Part of a small language model's weights.
Size: 14 layers, width 576, 18 heads of 32, MLP 2304 SwiGLU, vocabulary 16384, 93.2M parameters.
Architecture: RMSNorm after each block, rotary positions, no biases in attention or MLP, untied embeddings.
Training: a variant of Adam for these matrices, 1378M tokens, 10921 steps.
MLP neurons of a small language model. Each row is named by its layer, matrix (gate and up: input weights) and neuron, and shows model dimensions 304-399. Each number is 128 + 32 x the weight over its row's rms, rounded and kept within 0 to 255. Numbers have three digits each. A neuron's up and down rows have the sign that makes its largest values positive.
Before each neuron's rows, "fires after" lists the tokens most often just before its 100 highest values on Wikipedia text that the model never trained on. A number after a token or word is its count.

fires after: "19" 39, "20" 22, "." 7, ".\n\n" 7, " as" 5
L6.gate1006:110137165161133159194159127160092156135173136083114124136142095113188094162062113141107109106153118126156115201161170148131142166147175127120076135153095177167144148088068133161160141152141105108151097165037154188103136119059145196200097028085108064143115127138080165126094158137144123135
L6.up1006:156182164123070142199107114079111167134143111144133164149102078144123132151085058123152120154158137149141071177110118118144131119134131086148146159136150154105094131122112101086147129187099131138099118115138162127144122110140099109174135190031171085073082170104118118118128102130136174079

fires after: " " 40, "-" 11, " US" 6, "11" 5
L6.gate1021:088117059117086139122151143145085120131079125168108130107094086115122082187163097105136132150111134118147164174129141183125116115092155156160128240109098102147097120116141131112064195113128093094232157129105196170163122071157169160151141111172107081170093134184140149131137148089094158159
L6.up1021:160109152096153070142065048140107119160080142144172135145151131091156171188105101092125118216076093141157165112170155168120151158141100143133110110112148148131070085141092157140149144081171110108118096140132084050150107163078142070178113172104138104111114130084124119160155119166099172140

fires after: "," 25, "." 22, " (" 8
L6.gate2117:115140116143059156131111112099095112134108104140121077171144152155095102147103073152097093156175096153151132082133065128111150100132094098140084158121170104177098117145134092138174142210100164134156142113066153089143129101146111156145065066129074071226120114099127084099093123115102130164
L6.up2117:100058115154103187144143108112166133165136110165135127181136146118143077148123147169122065058091170152103146087106101099134099134115163091115121144149153133158164114066098132154119130127106143125135182169120114076102108110174132105064085143096163108100071155105082051137127147143128167146

fires after: " the" 59, " The" 11
L6.gate2245:092081112144121119192150087135124128138068142128121136148079117120080071131157088126153084111112176128141093154132108075121134130136150116136128171117078135179110100109114109083113157154074119125147149154120137098160137097128162128142113131167144124115155127183113205152141154098069126169
L6.up2245:124050105150041118134158151120114082150133071133085181202107133127116085168150107126119127069101075146121120128131104109140144090160123107169118174134065126101148131088165069120109140135096131053134100146087130152107090109141216192044085153198142022113091209155146176156114142158164138137

fires after: " " 30, "\n" 19, "'," 7
L6.gate1596:136214120135137184085166126099110109101110071133139147117113101123147124158121098116065096104102138183094163102102120130120153168161144124162133100185130126105108110060116135118143159126126062114128137190149153092120087109139123140171079084137124105206098143168125166123102164092059166132
L6.up1596:138139122155188099140135099069122127097085131176139159099135114173144158114161120129139138113093091110140140135046130151117154111122133104166157139106135126102114109151111100161111118097149110136127110085144070131154137113120104192072132141141124143137128175195093120144160119107134180156

fires after: "20" 40, "19" 14
L6.gate18:098078093128118121143137200064093148109139142173118182125098141139091111125129116101127141137124100084102144123188142110163127112114135079133121135185117099156096122148166154183085145117075096112144162093104144129174156178166107095140122123145100080139098132153116122079163181115063094185
L6.up18:095182183113152098151171139165162193162094131110134031191159096110102159100171091131145121121101136134203121110138098141121131143161126116158149103092129123184122194097084119142123136096202143196139101119117127144169068105081113124176142138160165133134125159085142154126105105071140141121

fires after: " " 71, " |" 9, ";" 7
L6.gate827:094158125161170110119190159123144096162117105141103080065116139148113141187116094154106100098114121121083136129155114098115132140128147086098126162134144136110142150081099146132114176170054089113131158112110144169115139151109114106114109202158061167148179136131088148128150201132136101100
L6.up827:080142059200149111081169105096133174109090095124099145130084137186113154168139118207102166124149139093181151164132049163105106172202083150084156148110144093161121136149068168147148170117161069171127094105120119120116105149205115161160149096155086082139140158159128126152063134091045061120

fires after: " " 51, " the" 9
L4.gate1421:080141128144164140104165193112086161165158159126143098095123160131120075135092074063034110095143144065080120166092176043133178125147141070144143056072164107117088099090155111124133141116141126107150125109102085173128138125085140108143118107175094094145123131135118144050168172138106148120
L4.up1421:094131085118155074116165168148145147114141230092155080152146147066177114153133056071107129077124089121138100150059131138112139154153118086144160084140134087115098157151138135157087121149184144129108127128105097154155121058077108121132174131138094042092170121120078135117147179151121115120

fires after: "20" 30, "19" 18, "17" 7, " " 5
L6.gate1395:100089140140118135166074176126139152141114157119194126207073059114133112058108117140130058176110095116118096159109128124173139128191158104115055127101144142203117182085066087108130112139129049141195151125068156136153094090105111175200114105100148138093121136138164146104080138127172139182
L6.up1395:132129122117123091111097122147149138190134185093103102068144126127160123121109146147078123196118167111088094133182111120141089093144170128114075126161163169173089121129144164127132151096127122097102118170143171127127106177065085138168153134051104135149093178127118120102146123151159154128

fires after: "In" 22, " in" 20, " In" 9, " the" 9, " to" 7
L6.gate1695:131093152137107148146127156068142159150146164103203080127124174114111078072134071108156122112106115151150121125095149136148198120106153162094095164163149072142100158116133083102106162168157100188204187113099159117149134115155077123229083154166171109133099173156093128161091123083177135143
L6.up1695:124123165161089122132098122118083170033120148124124150081127160123099152120115125140138105138116136179180124160099100084081137161077129187058126108112092125131163149081104140145120147160121147154134144091099123144088162057185123134141090091137153200109160132103058076097124174057113080135

fires after: " the" 53
L6.gate2203:108165121170101075128130102149187139134104144117125116193117117094129118110135160083127109117098103177162113068173122131100134132143111086123105126082154126097087125140159108116149130180165114077175069179123061163139150115146187120143134027123116069063133102152064142144133168120148161079
L6.up2203:118167148107159155103070167132188194182134125144100157111096183160162158099149055193116139096172158153058121163155112129184135118148122127081123115133116180199116115111155147068088146095097119082136112162110119135171179082112132110193207092061112105087098102156114077107174103064120090146

fires after: " " 36, ":" 26
L4.gate220:110162132139101099103164142161112157139167163147188125140115127137163115183143087108130094119106093101132139203112084105115130115095153116113118138156129183105138130182141128109103160136172095098208195114122136127103094108137167136141093042175118173143128106148101112156153194092106132112
L4.up220:127184092084149150145102090123138122134125123115152181102158108147110153215176154126139114122125066109105147108186112089123117145132157177135101064188163122113140139169054197102165166099170099121145106101106106096100136124114099138063086105113087147167085158114111144103092097142136131125

fires after: " " 52
L4.gate2121:091107140137127159131150206169104179154113113099134166132037162069127104143129099111115101122106142098128115130136150122125218122120102202121100148142105217074104139142144118090181187145116101136178121153115134110083123075120090141183103139161185083052104243108121105136136124091130151057
L4.up2121:137065141132161130093112111146136156132109121077139156067138124134182090155084126098090181121125164105102102112133140156134151116160136124164107166130140140078102121195185090121161126172162178099166136017105108113163115122119102166200171202078178151104095183152177107171115176137127120083

fires after: " " 75
L6.gate2103:140151095138130113147160142126115077126106119150096149095079129085113091164199114131191080109148112142128130111120117081197150200138199137111196114134091128101120099128133124155158158174099106125115150127068146119166114126133105120167147153145133144189107152148134099121149121090074167118
L6.up2103:113147181139138093105158076178123099100075137129168137167142111160119075067175114123166178134163115122152137100091152129152142120105108184134205148074182084128083128152114087140137093157142132111162113140137136102148128105100118126114103066150165129156067109149177134147154109137122149143

fires after: " the" 49, " for" 9
L6.gate1636:122151114161159060150132138110100199105125171135140154157125134093108069192070117068137113103074147138170111134110105107122074131102169180095107144109067110128089138091119124155069156127125139157108175116101168143158079100156163123095111139117072102131110164165125099129051118114125162137
L6.up1636:178154146158133146161136171147120125239137055113183153134102140133152098116121129108155106148115135161094092112160107135092126109113117135083068119137115094136126114195111101111143124121112097109178150128118174145099115088123113141118125143137127141100087150163123118114157163127128165106

fires after: " " 40, " the" 13
L4.gate1907:098126085127065115147138105144152144149119149090128153104139141109130096154137137130118073166095076130094152146113118138107078130125145164159110132136190121144188165142128136128133158158159131117151101118059087106136132105156139111133143147105120184099141142142070120170157123148099117158
L4.up1907:164175111161099108140103133113158097154157142120116068124161131102150091165078087081141145189054115158061123147120169109125076087187053105127079120111101150154163141115175121167134096122132124134153148154091138078174115074139093193147104132063118137058092144094154145080159104100102119088

fires after: " " 26, " |" 19, " The" 6, "." 5, " the" 5, ";" 4
L6.gate1316:067174073115146110128111133199097145159121113129150100150116177116069104106090185112126104088110145129103118096148080119174122123179129148082118132191136166174078158094096099120135178125109120119120143121163105111102149074143081055074095173137137133171123104152093109117165154131092134167
L6.up1316:073127064111163086140149151179143058094104175100157093191109137107094127198137184146154121145124097145176130155116086109168139111100113105090110117143114110095090142146114133174169155130178105121105096179114151154108115082118172156133126167128118105073114113137120105097094146161145126140

fires after: "19" 24, ":" 15, "." 13, "°" 9, "," 6
L4.gate164:093137174200044110133133147160128115198100166110151169136118129111081074131094107131135165053141121150108160160091111120109099107183177186120137085110159157136124139140127097166054173183118098116093150139111161098141099085172147057086053106080069181173114147153128128099114205156073119161
L4.up164:105096125154088144117099159180098160080114105150097123127124142179106165135190101131139153167144117100120116123110148149211139180192124116119104145059115109162128165133123105108085112150084108149148086095131099133151168101112121120124139070142144172099144163171162156107104122072126084168

fires after: "19" 35, "18" 14, " |\n" 7, " " 4
L6.gate783:111187114195082088103093172181120064135104143145170106113097127139126108094149116107122055112074149160109054086167180114184150159110100105147159128095096118171116161066159149168117136064069105142155179133076112118152102099169151176073144132118132199147101125128126096133168163133072147130
L6.up783:161192121153111167109041133074099095097125142168126123060146070073146131080149179165105147100142171135149145123105129183128112145107165108126176122092150127159116101172096097157117115149102090116099172132141155106178134159099147103191140153092212132143107135112127118120152093100150158085

fires after: " " 55, "–" 5, "." 4
L4.gate215:072136054119078125165136149149122165126109105148152116111102159108117125140086127081184103122180128125084130087154122140207113151126087163150119140125103149199164072116122079115125147102106148097067086102137174088079118082142159114133104063086123129155105116105144144092193147147104130150
L4.up215:108109196113105134106114095182082057147108151133145150137113123171145144121136233069137135137128203148081149167174107127157115089133126139140177138147094148170087089129099110112150140146124121094121111088193132122139130092130153139081163126109154163164142157162162092176158163126105139090

fires after: " (" 23, "20" 9, "C" 8, "′" 5, "°W" 5
L6.gate751:121133097134105164149109135111129100114077080165133231143109092173097139125129124150135144126141116132136111154185096097142115109130150127143108165134092113143092155145156118175094184119143102100105168131106151121111126131158108157142141077089105141123073177132109114115136105135101125155
L6.up751:147122150139117170145097102153138099157124128123135144139109125066102163065169102132149133109108092148136125114107067128123128139116136118116144187127127120162182129133127115136125143118169171136121118157107064200154107095153090138090138181089135086100096178101140088158108174115215123097

fires after: "." 42, ".\n\n" 12, "==\n" 7, " and" 5
L6.gate876:103107084145147155133132133130173119102114097140107109135065096143146092141128121203124078094142126170098091113186105115164186126141123166113088157076143165144234106152121173107134139171073122139113164105116164088136174028130086135154085145076152149123099172107067113120147125134115170115
L6.up876:178166100135200181129053151124161141102109112083183102132098057119135108084197156176122129126082188160103156095197114148117169116100123084123129175110110147133115195164134134083117101138125130145118098200141115148104133112071130093188111150093166134156166168166145098132136134123084146068

fires after: "." 26, ".\n\n" 14, " \"" 7, " (" 6
L6.gate1969:098110137125122165163155163116161066144160093154106129172126105134089135131145065179118088111164135206098126117102159093137152131134120114107105130134142173161152158113088130153170179141085153136123127141149167125126096078169109162083085098073075091106139166089097178132135113139176159139
L6.up1969:129109097170154168175104162132073102144129105029080114106124121159202109150161088111157170085146113064085137108062160114140129083150188100070110173129132125132132103118137091163132152126119123123105134088189133087114153136215154075144143085152123116143136235148162061131145190107130093163

fires after: "19" 34, "20" 21, " the" 15
L4.gate1384:173099096131142089139151200168100160129139179100126166179101153148133078138103088155156076089153159189111086159145123097143106150144175206171120132049208153120132169102101146141074157185133138139165146107127144114117088130142183095107161081145163015123044189104116105119133119106114151161
L4.up1384:093117102143110145117112101128146105139069171127162107085100120195096122136116072196127132123117152113081123152178111114132144131124146171088137103139178148108167094176185147090095142132206114141083095143104156155137132148135064137145108127110126140165090127152153100121194165150147127139

fires after: " " 22, "3" 15, "6" 12, "4" 9, "2" 7, "7" 7
L4.gate481:093140087156131099099174167055099102101103115152129126133118135139084119140086102144147076091135164134126175154120173114135155107114125136125166155155156147119139180149119108156164182135166110138173204107131133166096096180096132161100158097135088164125109190159168128079182170149138160071
L4.up481:073176121121116149209109108101095081136158076137130192192140140131119114152098093101152108148171055199042194146166145135176132129167112120155118069105122148138130135143147148113078127132127142145168145083128104122093073120083092113092111063136132161129112161150134156089114104178124181101

fires after: "–" 33, "19" 26, "\n" 11, "20" 10
L6.gate1285:117099056110143109140074112118128101095107102126125155189103135112097083111169136122155117150141174119134165165139165122082129230155143177098082121101178074141140138128161127125151158178086148113122161140109144170117158098129107123134136163071161084117081122126128115128105154162109109168
L6.up1285:056145195159125140117165052110090111074172125148076126103108139168143093127162137121146095143161115110101153134116174146124098158122186041053082111132113116096171165140116112134147149195134136120116133101125130125140216148134102094117168133104134164071124144156119105134079161135104109171

fires after: " " 50, " the" 4
L4.gate1049:118142159199138141142127163087099117149143125097093158094134153100157104087128122155079110119152133120137051149163082112110079170127140145148121073101133090134132148147141133122144155162112126116198127124146102114181117114110148189126082129083054114115053139066168133103105147120117156076
L4.up1049:141128113177164171139101123183139158123109149173103164127136072126166140063115169066083096111165085129142152119208135136124135092114101137118144088147141102119073139123114062075166113110096170079165141132107167122120083159200082186120095137171167199125109132152155126105125106123098162058

fires after: "18" 12, "19" 12, "17" 10, "15" 8, "12" 7, "16" 5
L4.gate455:088140186178105134160122143150120163162125154120111147117157177149110103160131142111106110156127164184126132099128144126131107100099158111167076114131110183118085148134119125057103145131133101090156151184106172123097123107074135127147130169107159157114147140151123077100125144109140151129
L4.up455:165114114238087139144131104126155136133083080089106182121142116115146128139141191149166050089129146128091105155116162051167116073159130061113069174090098115085084102170095140132106122102114152150114154128140139129127159091112098115171089130082179134121143138119142117112098095100095137174

fires after: " " 46, " (" 14, " He" 5
L6.gate1974:107113028153120132095125153081147106139087141080162108177129097137065117171097115139088096149116156165141121105078087144108168189142170148110084122114110136211108170070154163127139165127181079153101157189121200119145126159138142132141178136137118155212085146133091094134159115155188114150
L6.up1974:125036102102140129125171143052132095031095077152127192120128099072104111157187160162177205130107120163107177142115101137180058154105195101105195121112120119172105116132103086111143113136095100102070077092158159129142141164179076057199107154131153128190131126146104074143133156150069107119

fires after: "19" 17, "18" 13, " in" 10, "20" 9, " on" 5
L4.gate1139:124174068078160094120095122158146144124141089127161085127139143142055118136148144159150161147109124120064097147156128116133137111134180160146142130155157116113155145132145132157129095132141096166151145160157096158081114139088195096165097114180106093133080066137130127175116174149110155144
L4.up1139:113148135129172162073127116156127140132120092160118161088136163158101138116162184179120139168160129105101152152123141153130116076117127149120172181134073095117133142071129146146118101121190094126102060158122158146119109114111189168148121177205121138061108077165135155146069159117117130170

fires after: " the" 38, " M" 9, " " 8, " G" 5, " ." 5
L6.gate1391:048135115141038105105101131128128174117092050158112122120130149160094150152134136149149111143174133138092089161146096059116116190076086165139085148104108109142153133095093148186068142056052143127156120205123089133100094081114180164153172146164099131145165131085146144147117180124053133164
L6.up1391:120132137165097133106117150134167145127100161090066104177126115117151118132146134077146175134114134110126127113125083125129113139153109121162161078122078092093227152141128112190126178060138139144111143141093063069176132123148126212119150105120131110084194143107110107089059135116148093117

fires after: " " 51
L6.gate705:073111164128114160126174128106158075206131126189168146050107161085122059185137140115126141120166180172126134154136080152161223127109161138050165220111138134126131112128107125129111159150156090133155159155145108141102111077177090124125128147134170157163109151104143156056120119137104112152
L6.up705:103107115108161116156150115176121085068109164134104128108124042129166129083126097139119105201129074125115137145074151179127125037115107079144130147098126127137087085118164062132174147133151107157082170071097084142107107064103169170098139109093175110186136178204150111125117112103124111110

fires after: " M" 16, "M" 15, "A" 13, " m" 7, "-M" 6
L6.gate1431:070108160191096177145164181080113124058124141081192186137063183128153148119124145138169095143166160139139137093122124127175092154102134089161129134088120150129144137103146117118152156189085077098120138130066112109148087130153136129131160067192114048146158101161160133123111145148142129143
L6.up1431:133133132103129120149121133167150135101101115073151097122123134168218147174158142107117125111119156110107125081105070138147093173102155120138127154091111083112111117147107130134108152130149080143099214162134212128122179129139074124158160160138122103082196100171091139096110099105130131161

fires after: ".\n\n" 39, "\n\n" 21, "==\n\n" 9, " ==\n\n" 6, " ==\n" 5, ")\n\n" 5
L4.gate2209:142097103152084132097110131136151166174161110133107154152066154141087116092115137183146113117123210150082155144143187096086102166078144164114116099138139177102155130067108180184108154112106124132123110162111169172104146082155187106067125118065109145143052124105117175102104152106132183124
L4.up2209:157179137123106126105151120172111117131108129131131114116102118122135132118173152088177174133082105115159134175093122096150134180086142151071150161136086148152108133101046115138127120076154141046105098066102128162105142112108119127098122127119131171118088131062103159092116156128122121120

fires after: "19" 21, "20" 10, "18" 9, " of" 8, "th" 7
L6.gate1406:116097140177188110092096113184090121125099093167127122119124160162103131113146119128124138128128135094114173147181170157103219156136166170146121186104145139111119107146102133149102156154164077107163158130090121163035152150101167182124136168106106141106114131149124179121125125158082194080
L6.up1406:164190112061057151139137113140136070196120191101107136163138090129139081108126106105137138135130133142087088096077124136131207161103080116182122116085099122146156179120123152143119120153116121110179129129116094141139098042084203105058106061184132112167094161127159148131127131090151100141

fires after: "20" 37, "–" 19, "19" 15, " of" 5
L6.gate1732:108112084156171140116134162141110106120130170214150118156120123121109154135102125074153153157142135154143163133153154111154145126166114102145158142095188126129146114127221109123132185153138117131107123135136163148152085161130149096147132145140126126077088069173077149091122190185097123156
L6.up1732:181168138172150085180101070184165126139145177164120120226098063096162132128091163173091115127120152106098072164163122160174146108109128121096075094134178103191131154076110125129134152127199165098187187128125145128213143099087158133161131176125117146198115057116149146117115117127133095105

fires after: " and" 29, "," 20, " or" 7, " the" 7, "1" 4
L6.gate1423:092089125129209142180110159099146142160141145113093174160063169092190139102125159097133077060133121113067124167141141118132141143169169084109139107108091149121167074101131104136137164123082101123132148148094172094138148124173109158139056113115105119093120097115107120116100142136111152098
L6.up1423:110170089059069197140095141202123091149131108134140171145153166137133112107135158132084131172104090137117158130164144139144062118089109101119108184167079155134172103135116123142197110183143095129200099148085073132149092150092127131142135134129156044133081100176125137123117149132122110167

fires after: "20" 27, " in" 13, "18" 10, "19" 6
L4.gate464:118137065130117179153114110107182129159098087217096125127105115137089128115096161103158077138099191042105138191133085143122133143121131090062118148096103162150121160108145108134123145154084078145125166092076070150179152174189085112206142093131123112142123104153171118125066215115082130130
L4.up464:185099070100174160135093118123109179121126170161175036152115108095074100084120156103149095153086131208113142095128118112134105092143137128097104126143159130164120103166132122107157148147144142153101150154087168121098119058153112129129157175156159161115125109081157141178068144170044152197

fires after: " " 43, "." 26
L4.gate317:128145065098118113128120093131064090122111123126106197109126173114145106068117168148168110084129134094107144142145104137098095141110169190098119146152098141126141099109084176158158131186103125128119191119144122151105133120167173122114154131112068149153151159089098174149149135123145160116
L4.up317:194188141106120134155106147114063096146145140142047155164153123165146102156120126070106146123117098091204112181117110109064113070124134151082078095127147141135095115149117125139175115100155143095128059174143094136125097196057158185157142119192108158066147120175191098094161120160117093127

fires after: " " 70, " be" 4
L4.gate2135:134104091245162150132179156153150130121139135112180169110134165130145092090128111138116149129110095112060124126131144122099146143191088127121096141031096120132122187146174129144062160104158102109168115071093146142179118106122076177133076136108187108097165134092145116106105143133125165176
L4.up2135:133146105119110159116062108123116153106147110100065127160102141116145117141148121111085121168117169135185131122136173144158163087121161096064071107127162103121139138156137133085137109132129146176171142087120110138107092091117162152103123160139163049165134138069145118100194184085120126106

fires after: ":" 26, " —;" 18, " " 17, "3" 11, "2" 9, "4" 8
L6.gate1206:097096122195141161192152129151093128102121077103096136162097159136151123115068190132099096188128144100192095153125084122180123214148129095077156164101174138098080166119171176132112206123110165133153149131041134098122115189160120139152140100156170118166114120167120093138167135099168209151
L6.up1206:129119172075197121198164091157109100127150131081106145129138138164080163135105174119144131118128114195126115096123152155130188139067152105132182161182059094154145178111153112082118135142108145134126144125107101122117124074089143115119129092128154090113148091187115111140095066126091145181

fires after: " " 30, "19" 12, " years" 5, "born" 5, "14" 4, ")" 4
L6.gate1907:138107111149117107105168122076106120161099171123179126138108128165131098073129081142117063142124126102133119164070074114167223165129187092143113155105085149154176090117135149061098162105146098138166167068107091161112138101144113105069115117156096144131095173177119137113130150111113131089
L6.up1907:139094141129125105099144066150095119142141112184134106126087143113142137130178094080125173102153165176158145134163144140103093085129077074122153176143168188126090119139167148132126119062164130134101117156105138087120107129163087183093159164095104177088201105098147067124138151163146163125

fires after: ":" 75, " the" 9, " " 6
L6.gate1323:134169156173125087193127139135097072107159135096138149121141129100095130169124124121162086152142119129113137149165158070140093170147123111080114130150098093164091131097111118137116126115098146137119138157071126197103082127131128142129093141135124092096128102122101170078154198133149162136
L6.up1323:098151093137136117121157116098141157107108081081103074186140121166154131098086125123130163086131134114135059152102112080153116170152136093163112153106088118138068093141165105095027136108123147094161148060121153171134151119236069170107101169167113143120143110133102171104109101156123173127

fires after: " in" 36, " the" 9, " In" 7, "In" 4, " on" 4
L6.gate678:109080122125192138194089107084109134161120127103163115143109110102110116127098059113126094136159168140039146141191161123130113063169088133116111126092089121147136145127179106140145139213158106063112124146117125131164178115073135140107104165140117063139120081154106123115132160172115120119
L6.up678:157119138161099169131132167091181158074143076132143100142125116142150103122139076148153118137122136194062132102084138105066110131092165119087039125149108175109223100150090158142143157116088121177125113150154138155068113135135166157117118111134159162073147139131182201116148117096145129172

fires after: " |" 19, " the" 14, " DA" 7, " BR" 6, " D" 6, "k" 6
L4.gate1375:156147067156197140187163083126128098133103095077068142147127190084190112135061153112134095128132127118156108197153130150122163130138156055204110156139074105168149088141096146179209132156118189162118245161135101142076079124111166162088149056109083103123115114110092114126131120099124134102
L4.up1375:142143097109144097090093201127125072155156102092108073145122213114111146120088098167087131109148131169083131146124087160117172123103083060222122138115069085114108105091089112117127135128149161129124121163128097163118107116087172172086120113189165119108119146132124161088125122150142155096

fires after: "19" 42, "20" 9, "18" 8, "-" 7, "J" 4
L6.gate1213:146139104157081202155118131152132136067065098144132126101123150117116108070148119078142134123110101134106091099126092095126109136115164113143178144101090166141113149136088116120099169163089095078109163135077185110137149103146132157130165111123154192167133101136073083110076186153119110123
L6.up1213:126140147125125159107125142202118172172119076116128117157132135147126137164161092173098114104128154176105105096112136071132152188083109156129115121097171137139085174157125151161108111139138178124086138118147094128166102092099093098130174118146131134117149091072156183137118081036127132169

fires after: " " 72, " (" 10, ".\n\n" 4
L4.gate475:092165138180131149067163120157176131102111094127099108103086109142100145087101074161149201084132171130143126126122160163114121159051131199139091137123151160177101168109144151095119187131070120073165098111174107137135144118157102123122077167121124095124142150102193139171107080164098157120
L4.up475:176178082102167110094144100181153160150145132062133115103133117115146115116213134097086110154138121153135130164096105153134125134123150146068143093136149131153085141098121090121099093128133131149104072129102129130143143157137191120151130124130136096147158161152135125106178116093119132119

fires after: " " 69, " the" 4, " |\n" 4
L6.gate2237:136108125166110067130109119142075134144134163129139186149139135139169126135070139109109117066083175103138088101151107097160091127193085137087143108131134132160073065132100147156071162143072164099090164085108130104107126095146106133133096125103105172142124098102094124090087165130148172149
L6.up2237:160153184133107177091136131078089088153144157165172126079174138151130098161146159111131124163077192137097122156151103170151107106126123136146140106149131114185161149065091073073173120164104096039112093066139119173187167150092133143120099122175096164139156110143145136130112102174131143053

fires after: "–" 31, " " 25
L4.gate1717:173072137118179072147110159134080097167112120132130169085117147158149108174131101110136094124150100138078116156183138091155131143062131178094102105140135127104166137136145096094141131155141128138113167105112183147105124116112170122130123131156092115130088190130153144074108111116096139144
L4.up1717:162118132110117076157118179089111086096119183103089132111131133123122155163128118155124113127150160118159184161224082091096126169071045112107139106130152123084159170066137155102131130124154162104137125115175129084164098183140129124173060129144128185150126095113178147108138140113090130115

fires after: " in" 26, "In" 16, " the" 6, " In" 5, "===" 4
L4.gate1885:142140123102105153114140114090111099145127111098137091124110128136087121124118048137148137145086154119149123136121196179105139144126128169062131124039146128134194132140085088110122165199153107139196122153092149095115159107157188133148171106109138039094122146160119120226090135113122126174
L4.up1885:116130151159149132138110095031123149076177115147125098117112106117142080094195113158125110140143177106113123161109129129112076127114153092093132104154125168135160200152126081130147126095163131221096091220106114138086210142147119125174165080152187163107112139107077131136085113096122118154

fires after: "19" 23, "18" 16, "17" 7, " in" 6
L4.gate866:099151131135169121133141131124093135118125084169133141115139127146110087159120133116106153161108098091132117121125070175187152165154201094065160159125179121191103097160132071180164149128152101109116137117139051125119091134112164177110182153116112085131081194149117096145096165134053194139
L4.up866:110131061216155135109101073113132131201134113075150141123185068112176145083105099113138104192196136143079128091111112157160102141146088082168073165150148127134083142126161120123146139169107148174129056104110094148118128090120128155103093198172079076169122036122135149154084153076178143189

fires after: " " 48, " at" 6
L6.gate2034:069146172130106129089101129123120195112132146110119124126081109100121105111178180098193108170140119127104084118107160113123111095130144188113159111153101099126166127084063112092089151123081118136132176205107140146102145101118079158150131158123116151130154128129147141147113185127128134124
L6.up2034:086105103148096079163153085110166207139096103109157155168140089115144111141074170086106160135125133128128102179209113175070183140180130140147171092099110123163062180134123141164162148152131151126162148106147148110113109138198094154165101185145100089156115154094124128175135121126132091145

fires after: " " 57, " /" 14, " with" 5
L6.gate1607:029193135124154132143122148154159155063090078130161112157135186179140131138132156133170120160171167143134146086169073121140153152154150140129076146164139143115121122123065102111098155113114105135094131124172180168124098118145139155114139141145145146147092129101158126074108133162119119110
L6.up1607:160102045085142102125098091090142124085143108135143161080152104148126111092163140170164117132123117111123133104071101137101077148098138130145187139087129121112176144128182109180158121133134149173139109067131129101185168103124159036165130113123123187144122121100174135202108131202098143146

fires after: " " 25, "–" 10, "\n" 7, " Pre" 5, " Qualification" 4
L6.gate444:127159146121125137140164144140156178161119077137172181122126097125065125147107060085139099182158134102108136155203201065159114135152197114120118116114143068164175089115121125135166182118204098124123187092100127149138134148129117146172187121087099126169100100147118073083077172192126110146
L6.up444:110086124079105149130073031117110195160100100161109164119110130070090123128149112103136116129123074089168174117146113135116087149105153063087142145165103155156108121138072153180146124157083144156160149138112115163136113142137133099208099111093121128152114096089128085124091162167094118152

fires after: ":" 69, "-" 23
L6.gate1598:163113129177155144159118157123105045146061160133125156126120149078178167142110148132123118143151106091165163164100197072138079160216130151062127080119165159121141114111122090134104144141120120099183160131112167120169099124134161065115172106138075136153146140114122150038107133114131189139
L6.up1598:112162100118198141137185155102136182092163100130098114125112102190126122132098178115103129169098113136140135068193163123100148150205154172137097094122072126135098154151142075120135158122114146143081166131083064148149158106097117133137121116127179064139166134174106174149119132107152141071

fires after: "20" 35, "19" 15
L4.gate1022:163140157100121163161145170137132125158145110117142197116106118163139086086112118129169114110155118161117105109135211142076132113152182165124098113150128170156144067091123171147154108175113142132161176083134191156136100122101144171125118113138140114150124117120121156118098173078140183125
L4.up1022:130191129128141138102128131152152109144116126161090100167144067136154107164080121153134118119141123135112150120145131149125125098108101086156110172063098119094129151158078124151116136131163078171132158121123132134193144162100155106134127162168151160073111090188128087084137117113115162133

fires after: "19" 23, "20" 17, " the" 9, " was" 8, " as" 4
L6.gate677:086130161136138134130140137135128135109126107176136140139085130127129112117103088119110110088146167159144097122179132149082168131161119131140130088148121206137121189128109068187149167150153104138098174142082129155081138133189208191120144122199106049099070144163056102089174137136128156091
L6.up677:096134153158172147150159111116092119123115130203070125142155069139127123128116071077097126115143136121054179172190122118119177110135202089149121184155122093129150167132144136165079132118201086145149141137091136178131105143145116155202095079163154099105118106241113094134175160081170149139